From a checkpoint of a small transformer trained on Wikipedia: 4719 steps.
MLP neurons of a small language model. Each row is named by its layer, matrix (gate and up: input weights) and neuron, and shows model dimensions 0-95. Each number is 200 + 40 x the weight over its row's rms, rounded and kept within 0 to 999. A neuron's up and down rows have the sign that makes its largest values positive.
Before each neuron's rows, "fires on" lists the tokens most often at its 100 highest values on Wikipedia text that the model never trained on.

fires on: "9", "-", "–", " free"
L10.gate173,199,136,177,181,233,219,241,277,198,190,181,253,193,85,139,188,176,291,174,222,194,220,204,195,241,156,285,191,172,190,178,214,217,239,286,207,119,167,214,236,202,206,203,168,260,136,224,201,181,192,196,173,196,205,173,174,157,182,203,129,192,187,217,155,179,241,212,186,192,155,202,273,246,171,170,233,239,243,187,268,200,201,187,124,153,151,215,194,160,183,123,201,221,204,178,164
L10.up173,122,155,136,254,250,113,190,179,106,219,185,242,203,277,217,149,230,182,171,178,206,169,253,208,282,170,197,226,242,218,180,190,239,241,223,217,128,162,153,207,170,211,183,216,178,196,174,186,215,162,178,194,173,221,208,231,286,109,178,231,169,182,246,172,174,208,220,172,188,172,123,213,218,203,128,172,193,232,86,190,225,178,152,212,183,217,200,175,185,220,158,157,189,201,226,77

fires on: "s", ".", ",", "---|---|---|---|", "d"
L8.gate95,232,234,190,148,136,141,196,210,160,138,237,229,229,195,129,184,217,215,219,100,204,205,146,198,249,233,271,146,153,121,136,139,206,212,232,198,200,116,167,168,177,158,222,170,255,175,271,179,258,192,229,179,254,254,261,184,272,179,200,154,205,178,210,214,164,250,162,217,206,194,137,155,157,148,171,264,180,188,201,193,188,235,189,176,192,178,244,176,226,239,268,165,291,215,177,170
L8.up95,234,317,238,110,155,178,225,172,165,200,212,180,202,184,305,232,211,155,195,240,146,221,216,190,168,228,199,145,246,215,252,203,226,147,167,263,198,217,244,134,212,246,116,235,155,221,142,283,235,208,211,117,225,187,251,227,203,227,233,212,256,310,242,188,163,212,202,188,153,212,210,175,165,191,239,162,161,235,151,209,213,154,210,211,265,219,202,266,206,236,125,193,183,206,245,136

fires on: "0"
L10.gate292,175,243,223,181,172,190,127,196,250,154,204,163,232,147,202,262,211,195,220,127,229,277,145,228,106,219,227,202,171,188,222,153,187,263,166,200,235,142,193,224,248,186,245,170,159,147,220,240,230,234,265,182,256,164,219,218,169,237,167,187,194,224,165,239,202,163,148,150,252,193,175,238,200,187,197,177,213,195,191,192,215,208,191,186,175,164,141,189,156,202,191,153,291,184,170,193
L10.up292,219,194,184,232,189,273,140,117,205,199,207,243,149,186,277,218,126,199,236,175,264,213,247,151,190,174,228,193,167,153,120,151,258,291,214,156,171,166,172,199,243,144,192,233,180,185,192,105,143,152,198,161,219,251,203,240,243,177,260,184,187,166,301,196,242,160,214,223,163,188,199,247,196,199,185,180,107,228,249,203,222,240,206,285,199,233,182,211,212,171,132,254,198,203,152,198

fires on: " up", "t", "s", "up"
L4.gate7,140,152,186,217,179,185,120,192,195,229,224,178,172,174,177,146,187,251,167,199,190,183,175,77,204,176,212,225,170,118,210,258,225,304,232,196,221,148,228,173,255,225,225,100,258,171,205,253,143,220,144,216,167,208,216,249,186,143,229,187,253,194,195,188,200,220,191,254,260,179,213,236,252,145,154,183,238,187,255,223,284,213,199,210,241,250,180,204,141,158,129,180,151,189,256,252
L4.up7,151,225,204,145,247,209,172,222,263,192,191,267,189,127,225,177,160,233,233,171,214,203,143,141,214,77,197,233,151,184,155,170,190,254,208,229,231,172,226,208,223,180,235,271,258,210,206,189,142,203,198,209,186,144,232,162,152,178,200,189,216,254,251,185,249,186,151,198,219,205,113,224,196,150,179,182,170,194,112,195,202,224,229,189,225,170,212,229,205,227,177,134,137,163,213,229

fires on: " and", "\n", " while"
L6.gate444,225,270,245,154,152,139,175,214,246,224,162,184,256,230,176,171,273,178,221,156,126,199,213,276,241,234,200,247,253,157,208,229,122,175,186,212,130,183,213,309,171,183,218,120,193,212,168,198,203,228,214,118,193,195,235,120,171,253,172,193,224,151,247,216,180,137,166,219,196,215,218,209,225,233,233,220,225,185,171,193,229,206,206,222,199,223,249,179,213,262,191,231,177,193,189,284
L6.up444,253,269,183,162,198,237,248,246,235,217,204,193,280,137,127,196,197,210,228,191,157,192,167,126,187,210,221,249,205,241,262,172,264,204,220,185,159,148,271,261,187,145,308,139,253,215,127,160,157,247,196,212,228,148,154,102,180,152,220,198,201,217,254,255,232,184,178,231,241,192,199,200,213,188,177,175,252,191,191,145,235,254,267,246,205,273,212,199,195,223,216,203,223,264,247,201

fires on: " |", ":", "ho", "4", "5", " "
L10.gate267,219,201,233,146,235,217,211,262,158,167,261,163,214,140,189,222,224,194,234,144,289,156,228,158,172,261,209,171,217,91,178,193,229,150,207,146,286,213,195,231,162,143,207,163,213,182,167,212,214,158,186,218,185,246,149,275,201,267,193,234,60,159,152,243,221,145,189,257,272,243,158,182,267,190,187,190,148,252,245,208,218,177,206,253,149,188,199,245,149,154,143,210,192,217,175,211
L10.up267,210,176,213,238,248,171,148,235,235,217,234,169,218,134,135,130,159,255,211,162,201,229,220,218,196,177,182,253,218,203,239,233,170,196,131,179,231,240,140,154,188,189,129,173,192,247,164,287,176,166,262,202,180,215,152,278,214,212,224,223,188,197,135,183,193,262,139,196,251,172,175,184,208,162,161,265,202,238,176,144,259,249,274,205,148,196,187,161,160,201,200,235,253,273,243,216

fires on: ":", " T"
L10.gate170,260,254,222,193,218,176,208,207,165,165,228,164,201,224,240,218,200,268,183,153,176,206,215,133,134,169,252,250,193,175,185,229,177,136,163,171,231,244,153,237,112,121,199,124,225,197,222,201,166,135,236,239,147,198,268,277,111,200,169,235,186,232,241,232,213,232,276,197,167,183,235,248,186,211,185,218,196,210,194,232,233,145,197,206,197,113,187,182,129,234,175,155,260,142,234,153
L10.up170,234,163,243,194,207,177,186,213,165,141,163,156,162,235,190,180,191,172,211,186,261,163,150,145,277,173,193,213,214,183,228,222,61,242,232,166,271,245,198,226,237,127,197,214,157,202,190,238,236,208,126,221,222,149,198,135,232,89,171,192,136,189,172,195,230,222,128,215,143,184,201,162,190,219,188,225,170,191,204,171,229,209,156,182,181,281,175,182,164,181,213,210,182,187,204,262

fires on: " only", " on", "able", "ed", "ive", "or"
L4.gate503,176,183,279,207,235,143,205,229,156,151,193,220,163,245,216,222,160,162,177,170,181,205,194,105,233,158,255,174,281,183,142,282,207,187,184,178,259,161,218,172,226,125,219,252,207,188,226,225,180,236,157,189,142,86,172,224,164,180,251,163,197,197,240,199,219,152,140,191,254,239,194,199,249,257,136,148,157,159,267,131,133,216,258,233,212,170,192,188,235,185,178,214,234,288,236,186
L4.up503,197,149,124,195,220,182,194,195,199,179,199,227,168,271,191,162,203,168,163,147,99,169,195,247,205,204,132,234,179,165,220,231,226,218,155,247,195,152,210,177,172,241,250,225,138,154,242,153,213,202,251,262,224,226,175,206,232,224,207,131,178,201,174,157,216,215,149,203,176,251,155,192,221,159,232,218,198,257,233,200,234,219,189,172,251,187,152,246,254,258,203,164,238,162,225,257

fires on: ".", "-", "le", ")"
L6.gate199,254,309,185,157,186,201,237,202,232,128,244,168,227,235,195,166,212,104,226,204,113,235,223,204,176,155,261,182,157,100,213,196,184,219,254,223,268,191,210,265,231,177,123,179,262,208,197,191,252,164,196,242,200,184,162,135,199,155,194,119,184,122,137,304,207,261,221,264,282,209,189,219,252,219,170,203,214,198,253,205,134,233,244,207,166,190,209,179,275,176,153,162,161,215,210,229
L6.up199,190,231,178,182,212,213,228,191,209,165,226,169,196,199,234,176,201,179,166,210,310,264,134,209,221,76,199,240,226,232,255,253,255,173,189,151,242,184,257,196,116,175,200,207,288,203,255,114,173,202,221,264,201,180,210,226,228,274,150,176,191,219,153,171,205,165,234,239,172,154,244,207,154,137,166,205,256,187,178,242,173,224,198,139,144,307,178,211,202,240,176,205,178,123,102,204

fires on: "1", "6", "4", "2", "9", "7"
L11.gate173,229,263,141,187,198,176,198,276,242,214,168,250,237,179,159,200,162,229,124,210,192,171,278,245,186,94,170,178,264,235,239,203,180,140,168,211,173,151,236,252,194,192,252,199,277,212,184,175,244,199,214,236,239,224,208,239,224,211,206,203,206,179,265,217,172,163,229,211,292,148,197,221,245,216,142,124,224,219,183,272,210,119,220,164,215,237,206,174,184,131,218,231,219,167,106,247
L11.up173,129,177,237,177,174,199,210,187,263,196,201,171,269,180,217,163,229,237,198,225,198,202,231,223,212,144,252,230,226,151,234,223,212,215,145,244,187,210,207,156,260,153,158,240,171,186,82,215,184,189,219,269,211,290,206,220,254,163,157,161,164,243,219,210,196,234,208,269,200,150,172,182,203,117,201,247,259,233,114,227,183,185,183,193,275,195,152,183,210,211,237,212,216,185,178,259

fires on: "er", " south", " north", "ly", " east", " west"
L3.gate241,152,209,158,174,212,177,151,166,216,243,235,203,241,180,189,245,250,200,149,186,161,210,263,265,200,245,242,202,237,190,247,246,140,153,239,201,182,160,225,167,174,243,185,285,233,248,221,184,183,198,168,211,231,196,210,168,182,199,196,214,181,190,174,199,124,276,202,173,135,179,240,182,183,140,203,246,249,166,149,231,241,236,225,74,126,175,277,250,226,205,262,286,228,140,127,184
L3.up241,230,269,173,131,197,210,186,179,154,210,189,136,176,241,190,168,227,164,197,162,99,118,158,188,180,152,190,186,266,228,248,204,248,269,174,239,253,178,180,241,222,137,216,181,189,222,183,148,207,226,157,185,270,235,140,225,123,203,112,163,264,222,164,173,191,218,222,208,194,238,117,161,234,180,257,146,217,161,134,261,198,215,234,183,233,137,208,189,240,212,183,192,126,125,173,258

fires on: " of", "s", "fe", " to"
L6.gate317,222,172,192,192,201,181,219,142,235,117,246,174,199,245,187,257,216,143,165,126,219,172,204,241,215,197,202,192,231,110,191,192,149,197,212,217,101,174,157,184,198,169,151,268,200,265,205,210,200,199,147,214,239,202,208,231,220,194,139,174,239,233,142,169,152,143,150,180,191,209,173,168,204,166,230,180,230,203,199,275,189,237,186,209,217,106,157,273,146,153,245,148,238,197,162,233
L6.up317,171,199,159,187,231,194,262,163,213,127,151,239,175,239,214,222,262,213,192,221,199,160,256,234,163,159,209,172,188,220,130,135,121,211,178,207,272,256,218,142,239,232,166,252,169,244,278,248,229,178,222,229,174,164,180,189,198,179,202,187,195,153,270,181,168,173,168,163,95,205,181,181,192,121,239,203,259,219,202,186,108,219,213,186,193,151,238,223,238,221,180,200,148,229,149,234

fires on: ".", " San", "(", "-"
L8.gate161,170,242,177,215,194,234,146,177,190,146,276,147,217,221,256,214,175,118,242,245,256,184,91,168,159,205,155,217,215,177,172,251,216,197,214,173,190,246,121,185,231,170,259,157,148,94,183,229,223,208,234,218,154,137,201,213,200,161,161,176,143,248,138,190,193,259,201,143,270,221,171,211,182,147,247,224,220,162,197,227,238,216,246,146,251,166,170,211,197,218,140,214,202,183,147,154
L8.up161,238,208,235,152,218,271,222,240,173,172,192,280,180,218,194,280,260,214,222,254,250,210,169,166,191,111,275,206,239,248,217,199,220,145,144,164,237,183,197,220,190,264,246,122,220,231,182,181,243,144,247,210,155,164,254,209,163,190,185,248,197,191,225,191,246,238,127,294,197,253,158,219,147,162,263,219,180,238,192,216,239,211,177,245,227,150,218,216,185,190,208,136,168,190,161,235

fires on: "s", "t", "f", "cre", "i", "las"
L4.gate383,229,206,230,204,188,137,187,204,209,263,252,186,259,169,176,235,182,154,157,231,169,176,199,138,131,244,196,246,199,225,168,248,250,196,280,209,226,180,247,221,196,210,187,184,261,199,181,221,182,185,190,209,241,96,253,248,171,149,171,105,215,159,173,260,185,247,197,242,293,165,252,245,161,179,176,232,192,234,129,238,212,150,284,186,179,236,246,228,180,277,130,240,224,246,187,226
L4.up383,204,219,192,222,200,192,193,165,173,203,178,207,228,226,182,194,211,143,200,171,204,165,140,158,200,181,142,130,181,229,163,231,190,195,221,285,186,240,216,223,166,162,208,250,209,197,145,250,188,218,132,183,269,257,151,159,198,237,172,211,281,227,165,373,190,242,133,216,273,255,150,218,207,217,150,172,208,169,138,205,220,221,218,187,162,222,206,247,288,265,187,265,150,185,180,205

fires on: " as", "5", "3", "4", "1", "di"
L8.gate228,168,206,196,204,202,146,201,238,167,199,192,285,255,170,211,256,163,121,199,191,175,141,204,158,209,70,190,122,179,187,213,188,200,225,158,218,158,208,157,286,248,160,195,196,187,156,170,155,229,117,221,189,158,124,251,247,181,189,223,238,210,156,218,203,221,129,180,205,188,183,174,208,209,215,209,267,151,228,179,298,243,180,237,226,246,218,279,260,281,130,246,311,188,203,129,190
L8.up228,197,147,164,207,200,132,234,274,170,267,198,258,157,249,195,214,247,177,157,187,173,181,242,218,218,137,198,225,238,287,198,288,216,230,247,183,137,116,162,206,285,215,166,226,200,239,139,198,176,249,242,138,109,190,222,278,231,163,190,227,186,120,199,208,180,176,135,237,211,178,191,171,170,145,197,221,198,226,158,202,244,197,189,178,307,217,208,238,153,160,253,197,187,188,163,145

fires on: "s", " to", " on", "-"
L4.gate20,209,206,150,163,222,156,214,196,217,231,231,172,242,292,192,202,173,249,196,224,137,185,184,176,251,230,191,161,141,143,244,301,151,187,235,178,291,258,117,225,150,207,185,205,164,138,217,181,137,179,153,155,202,184,229,280,186,131,198,161,228,217,197,224,197,208,166,257,255,168,226,252,141,154,226,285,259,201,285,212,206,174,254,269,195,218,198,241,165,289,182,198,270,203,158,189
L4.up20,249,160,202,186,239,209,224,135,263,148,163,209,205,182,156,227,175,225,203,249,217,209,165,287,204,103,214,196,204,178,159,203,180,192,267,153,209,223,182,149,129,173,166,257,156,179,195,164,188,131,225,240,167,243,190,232,256,215,156,240,174,192,220,236,131,190,170,173,135,190,206,271,203,257,197,254,204,200,207,230,164,151,220,240,252,189,193,143,234,162,190,115,300,243,167,130

fires on: "+", "en", "0", "on", "er", "lan"
L3.gate290,279,224,246,203,200,131,240,203,225,174,252,179,236,250,165,219,135,184,144,250,186,264,131,153,197,282,232,175,246,190,206,240,204,114,239,228,161,191,215,215,164,134,250,217,172,236,265,183,236,234,222,229,232,96,179,210,219,199,211,198,209,213,251,227,206,205,168,266,170,133,166,192,214,119,193,230,161,173,146,181,234,252,193,214,184,207,193,196,181,178,209,204,220,256,157,173
L3.up290,192,212,286,209,132,219,239,211,160,212,215,182,182,161,190,203,124,279,194,185,231,247,193,165,238,267,235,194,261,226,213,165,193,237,207,215,251,247,305,149,246,171,248,206,200,197,254,222,271,224,239,231,143,272,209,244,233,265,246,166,273,239,224,214,253,269,188,120,162,184,143,250,214,220,188,191,149,197,77,212,176,182,173,152,156,153,228,144,206,183,249,161,249,221,173,221

fires on: ".", "\n"
L6.gate139,231,275,231,174,159,191,224,205,200,221,186,203,246,248,149,153,225,260,188,191,149,151,176,175,205,234,222,212,166,159,256,259,196,232,198,153,224,160,270,222,192,181,210,223,235,201,215,217,222,173,223,124,247,205,142,136,183,192,244,203,138,182,203,214,219,223,182,260,224,196,168,187,189,140,193,236,259,207,152,156,246,161,185,176,221,214,268,274,245,292,186,162,262,197,179,238
L6.up139,192,217,246,199,218,257,248,190,232,158,184,149,209,186,203,228,191,199,190,142,235,176,215,188,198,190,164,144,233,140,185,151,168,182,254,205,137,179,217,223,210,240,224,164,170,186,208,242,109,241,176,245,205,179,227,141,164,172,187,96,257,167,276,171,151,156,190,247,257,205,230,216,226,201,257,209,150,239,242,170,130,228,150,195,132,178,199,172,185,152,246,210,190,260,137,178

fires on: "1", "2", "-", "s", " of", " and"
L6.gate177,188,228,136,217,166,238,203,103,212,162,247,173,240,265,204,244,212,251,201,215,256,176,211,280,177,173,274,179,188,220,182,171,217,198,178,228,252,177,183,207,159,272,217,222,171,243,179,125,204,292,230,210,221,93,312,239,186,195,173,137,221,266,232,173,180,155,159,276,191,114,228,143,212,184,236,178,237,261,165,214,189,213,187,248,239,138,211,194,167,179,149,248,173,203,180,93
L6.up177,143,123,192,219,283,192,254,186,219,153,203,241,188,161,172,200,130,185,235,168,212,179,189,197,124,236,273,181,155,211,240,137,106,213,254,250,117,174,239,134,179,161,167,235,260,272,247,210,150,267,248,212,111,228,189,271,241,175,223,143,192,237,157,177,128,160,145,182,134,183,299,175,185,122,245,205,222,245,214,264,173,251,219,223,238,225,245,189,271,239,136,179,236,200,225,161

fires on: ".", " –", ":", " of"
L4.gate270,171,237,263,119,171,184,176,191,210,233,228,145,227,239,134,142,171,295,205,267,247,167,170,154,175,114,184,293,269,241,186,237,266,198,229,150,204,200,164,205,191,182,212,197,272,251,212,137,195,236,193,181,218,215,165,265,221,131,188,189,227,179,221,222,147,252,171,247,185,157,165,240,194,172,160,177,247,282,149,294,175,199,271,180,156,161,250,191,158,226,180,173,315,193,227,178
L4.up270,237,212,205,201,199,171,120,131,241,121,172,219,220,192,216,236,206,248,214,126,260,192,141,169,175,130,262,285,218,209,212,235,144,170,219,194,172,231,111,192,226,178,217,146,198,215,214,242,151,212,208,160,200,147,199,225,232,181,148,155,224,221,191,193,154,231,111,238,138,200,193,159,268,185,170,231,189,232,236,193,187,183,175,151,153,128,227,305,235,287,231,182,249,194,158,231

fires on: "s", "-", "al", "j", "gon", "."
L4.gate455,172,228,199,198,207,232,167,224,200,231,181,206,185,248,166,145,226,176,198,185,152,199,201,239,216,205,204,183,167,200,184,302,211,205,188,169,223,130,189,191,187,236,199,262,235,115,159,174,160,240,168,219,255,167,264,205,216,117,223,152,224,162,176,366,146,189,226,225,164,185,177,235,227,121,214,239,262,151,180,241,213,241,211,215,149,182,182,164,228,190,249,193,190,158,138,200
L4.up455,199,240,174,244,160,278,225,212,206,191,198,236,193,253,200,197,288,190,176,247,237,209,183,186,212,150,175,238,160,267,131,175,160,201,170,141,216,176,167,161,154,200,142,156,195,195,174,196,181,178,131,212,194,197,188,132,223,193,159,206,220,189,225,179,174,155,232,179,176,186,156,146,171,135,147,262,164,219,217,199,247,221,180,202,138,174,140,152,145,250,204,197,139,210,165,199

fires on: "5", "7", "0", "9", "3", "6"
L9.gate389,257,292,194,180,177,139,169,261,202,236,279,257,257,232,106,322,176,196,151,113,133,174,174,229,149,158,187,216,233,181,224,231,174,207,195,169,180,240,145,206,227,84,162,208,267,153,184,236,225,166,221,198,200,237,225,272,219,181,209,134,209,208,127,201,167,189,187,248,212,122,216,179,182,174,164,251,216,207,264,179,293,139,178,173,185,193,247,202,137,167,234,232,200,180,170,143
L9.up389,135,214,130,213,129,215,224,236,176,203,200,259,228,212,142,208,244,209,159,238,151,142,208,187,142,259,274,211,158,228,216,264,188,206,120,205,235,150,223,235,216,190,213,183,161,187,163,253,238,238,158,237,259,224,230,248,239,228,226,191,227,203,182,239,305,204,192,246,173,192,216,178,193,193,242,172,189,156,129,179,160,235,139,192,221,188,216,289,149,185,231,181,203,135,200,172

fires on: "\n", " on", " from", " of", "/", ","
L9.gate146,175,233,155,257,208,205,206,255,277,269,157,182,178,171,240,168,250,218,230,217,242,205,215,222,102,184,223,144,305,256,199,248,323,221,193,142,157,203,168,238,149,205,285,178,242,221,192,150,155,182,277,124,176,243,159,174,169,105,187,210,165,169,163,203,206,202,178,228,229,192,205,214,231,192,203,243,187,235,173,214,285,196,205,156,242,229,203,206,291,290,199,211,227,156,153,165
L9.up146,199,159,156,224,175,152,243,176,238,184,202,176,245,157,224,217,240,114,238,222,163,155,177,242,235,197,182,218,262,199,235,201,219,238,233,155,196,268,167,142,166,214,191,197,222,239,217,240,197,256,233,139,188,177,191,203,191,113,184,151,134,234,117,204,215,171,178,165,207,191,204,259,237,179,133,230,150,223,212,293,289,246,158,162,221,131,207,185,218,230,213,223,179,241,187,144

fires on: ":", "–", "+", " ", "en", " on"
L10.gate19,197,179,274,272,252,251,263,156,190,247,204,213,274,118,208,218,177,200,205,156,227,200,193,229,224,208,199,198,203,133,214,171,221,208,212,176,262,252,213,220,161,178,173,167,208,154,215,252,248,189,243,154,238,238,278,221,170,182,146,210,241,174,203,171,205,235,234,253,204,189,177,231,228,174,185,176,171,273,283,219,188,151,207,204,196,183,263,234,228,136,150,276,279,277,203,136
L10.up19,209,184,222,185,176,241,199,258,210,211,199,163,213,267,179,174,167,183,207,245,273,177,243,194,203,219,232,256,238,164,140,214,149,144,181,194,207,279,187,187,221,206,195,192,187,187,194,203,175,213,239,251,232,174,106,131,186,234,137,215,227,162,188,126,248,240,183,227,248,206,124,191,225,227,217,181,170,234,212,150,220,267,172,265,232,166,203,187,140,153,242,227,242,228,206,212

fires on: "ot", "in", "il", "es", "et", "ft"
L3.gate187,172,182,236,191,181,191,203,215,278,205,249,132,270,235,79,224,230,215,202,143,165,200,213,266,210,149,162,239,224,197,157,224,282,219,199,160,294,149,209,176,200,256,184,212,135,156,271,109,216,205,227,214,159,246,211,232,145,191,139,196,228,187,193,211,117,201,199,227,226,115,220,238,212,204,218,212,161,190,220,187,195,269,226,188,196,173,245,183,209,277,163,204,176,239,231,225
L3.up187,98,216,184,236,152,254,228,162,219,266,188,174,176,232,144,152,215,170,210,167,195,197,266,210,172,268,242,281,260,257,211,209,187,137,230,190,194,212,218,174,212,220,232,205,125,155,229,187,140,165,222,195,199,179,159,258,180,165,214,158,209,233,205,163,354,214,249,168,245,237,193,208,157,288,179,145,152,175,169,173,296,212,215,281,200,191,185,232,148,144,266,231,173,183,256,168

fires on: "0"
L9.gate13,241,241,251,206,206,212,220,143,181,81,229,149,260,207,170,226,208,163,219,193,107,203,198,179,238,274,237,170,179,240,200,212,177,261,193,240,150,196,203,162,256,162,214,212,179,124,234,243,277,155,245,237,226,145,237,214,139,220,186,177,176,199,145,212,201,188,181,215,303,175,106,180,205,161,276,178,182,253,257,203,187,182,209,156,229,247,227,198,207,238,205,207,226,203,155,168
L9.up13,213,202,220,227,179,213,205,171,195,209,187,230,221,306,199,247,219,268,244,197,203,192,236,192,190,204,261,149,182,207,253,160,210,157,171,179,132,147,193,296,290,138,260,195,172,145,171,173,221,255,206,165,95,218,180,210,137,193,217,201,202,249,216,182,159,152,195,250,160,231,265,190,200,139,171,134,154,225,214,247,181,210,194,212,223,135,227,196,238,255,150,139,172,169,171,217

fires on: "a", "or", "an", "able", "al"
L2.gate450,187,202,258,192,213,219,179,186,228,171,225,150,194,217,185,198,92,223,170,201,190,214,136,173,253,204,208,204,267,182,172,275,190,191,188,140,173,200,238,275,138,200,214,233,213,162,258,190,215,259,213,194,182,157,193,130,220,182,263,170,218,195,208,223,178,191,130,247,270,175,222,185,224,201,179,180,164,59,160,235,161,229,240,238,201,156,213,177,194,233,272,220,165,200,206,297
L2.up450,253,188,240,219,104,226,181,204,149,198,196,156,178,292,177,166,221,219,211,208,146,231,223,233,260,188,175,209,246,243,211,216,262,223,183,223,160,171,235,231,213,163,271,117,136,204,180,226,215,219,232,245,297,229,206,141,205,180,179,196,186,216,232,189,160,249,262,196,185,199,165,172,218,200,197,250,258,180,195,191,237,206,266,146,199,144,180,274,215,204,235,223,166,198,166,208

fires on: " |", ".", " of", "s", " ("
L6.gate206,225,186,160,166,109,132,178,228,178,148,205,223,215,189,181,244,219,200,213,104,118,187,177,134,280,227,175,210,269,165,141,173,132,190,237,218,184,171,243,262,183,203,245,196,202,188,179,217,148,169,195,179,237,191,227,208,188,239,155,126,264,179,284,186,146,231,140,213,170,211,199,170,192,178,225,252,197,223,192,152,182,181,162,185,210,194,201,172,193,205,115,155,230,253,189,221
L6.up206,263,225,177,171,149,194,179,180,133,127,216,152,216,250,143,209,176,140,223,163,145,228,179,213,160,91,213,211,169,270,161,209,65,251,234,187,238,245,204,191,217,219,132,220,252,236,229,216,207,209,164,195,244,213,224,224,231,229,98,190,234,189,175,239,176,269,257,237,179,222,160,213,215,165,228,166,242,210,193,179,219,245,192,138,207,185,150,192,181,219,194,237,255,189,169,234

fires on: "s", " his", " for", " with", "-", " to"
L9.gate401,258,181,168,211,209,199,164,228,218,180,200,223,178,248,194,203,212,272,171,215,182,283,211,234,229,229,188,232,160,205,182,209,173,272,234,170,250,146,238,221,239,173,210,267,132,208,286,206,234,163,206,202,215,216,186,231,120,152,213,216,204,196,239,249,229,251,142,226,202,221,176,225,196,141,168,234,225,236,267,235,277,233,160,143,274,182,253,217,170,211,165,223,251,208,244,172
L9.up401,266,184,223,194,219,183,294,194,230,184,208,236,202,98,156,181,175,186,211,223,128,227,221,244,277,233,161,225,200,175,247,234,181,236,121,158,165,167,168,138,162,136,221,209,168,221,249,174,177,184,209,276,265,170,209,262,202,213,97,206,161,119,198,219,158,223,153,203,141,212,221,187,195,241,219,278,155,228,174,215,115,281,157,222,166,150,116,218,189,198,173,194,175,194,200,121

fires on: "s", "th", "-", "–"
L3.gate276,138,175,236,229,209,230,171,176,217,159,227,154,189,156,141,194,289,217,186,212,133,187,236,246,199,105,159,204,249,124,132,148,229,232,185,141,180,135,200,237,214,228,134,246,211,176,183,216,165,183,199,105,236,214,142,239,191,105,196,172,225,176,273,180,136,246,184,225,177,234,219,186,271,204,148,268,239,240,158,240,276,186,139,200,181,189,238,255,195,203,252,162,158,176,247,184
L3.up276,185,206,157,236,263,155,272,99,242,269,184,168,182,231,145,206,194,274,189,124,219,161,220,270,239,243,130,259,180,223,243,203,223,248,259,257,180,168,189,229,189,158,182,211,204,214,207,227,148,154,236,221,218,258,167,124,201,180,165,191,177,195,117,211,191,212,216,176,142,203,93,197,226,204,210,191,187,256,75,135,258,205,210,185,139,113,165,198,246,187,160,142,143,181,199,153

fires on: " ", ":", " won", " received"
L11.gate18,253,184,231,171,164,203,236,190,183,129,193,198,216,164,162,178,225,240,175,186,236,231,185,161,223,196,225,179,161,153,208,224,165,215,222,113,244,193,160,181,182,196,194,217,228,176,185,240,180,121,179,185,166,165,192,242,137,240,167,140,156,221,263,192,172,241,226,155,268,186,286,221,257,204,232,223,182,211,184,244,246,239,164,178,210,175,147,185,215,149,210,227,189,192,238,188
L11.up18,179,161,145,232,221,205,129,154,225,163,207,205,185,144,161,266,236,139,195,118,243,170,192,128,188,91,214,147,172,185,188,261,214,201,217,212,202,190,196,244,230,111,275,257,255,175,153,224,230,66,241,206,172,231,167,171,198,134,132,163,221,226,125,196,146,189,263,247,195,201,256,165,207,156,197,219,226,184,219,275,169,183,229,295,195,221,153,163,171,172,215,149,242,176,209,210

fires on: " ", "\n", "1", "9"
L8.gate481,196,218,158,295,258,253,242,239,190,236,188,218,200,184,172,156,190,160,208,167,162,177,156,195,195,205,209,183,184,161,246,168,168,249,226,192,214,137,230,231,194,197,228,218,193,194,223,252,261,169,198,159,157,151,162,203,88,173,203,157,160,194,195,191,167,229,215,209,279,184,236,167,210,224,252,210,279,123,170,230,208,231,188,151,176,247,202,270,161,276,223,186,216,163,249,146
L8.up481,266,183,202,183,199,224,172,176,225,187,177,109,198,191,219,195,163,244,199,256,245,159,171,187,223,274,169,147,222,165,234,158,138,206,219,233,154,279,192,207,234,135,143,218,139,203,247,195,135,248,137,241,297,157,206,181,225,194,204,181,219,168,187,174,197,186,148,249,218,201,130,186,172,160,164,135,154,220,179,270,188,232,189,247,316,212,235,230,192,226,208,168,173,312,198,211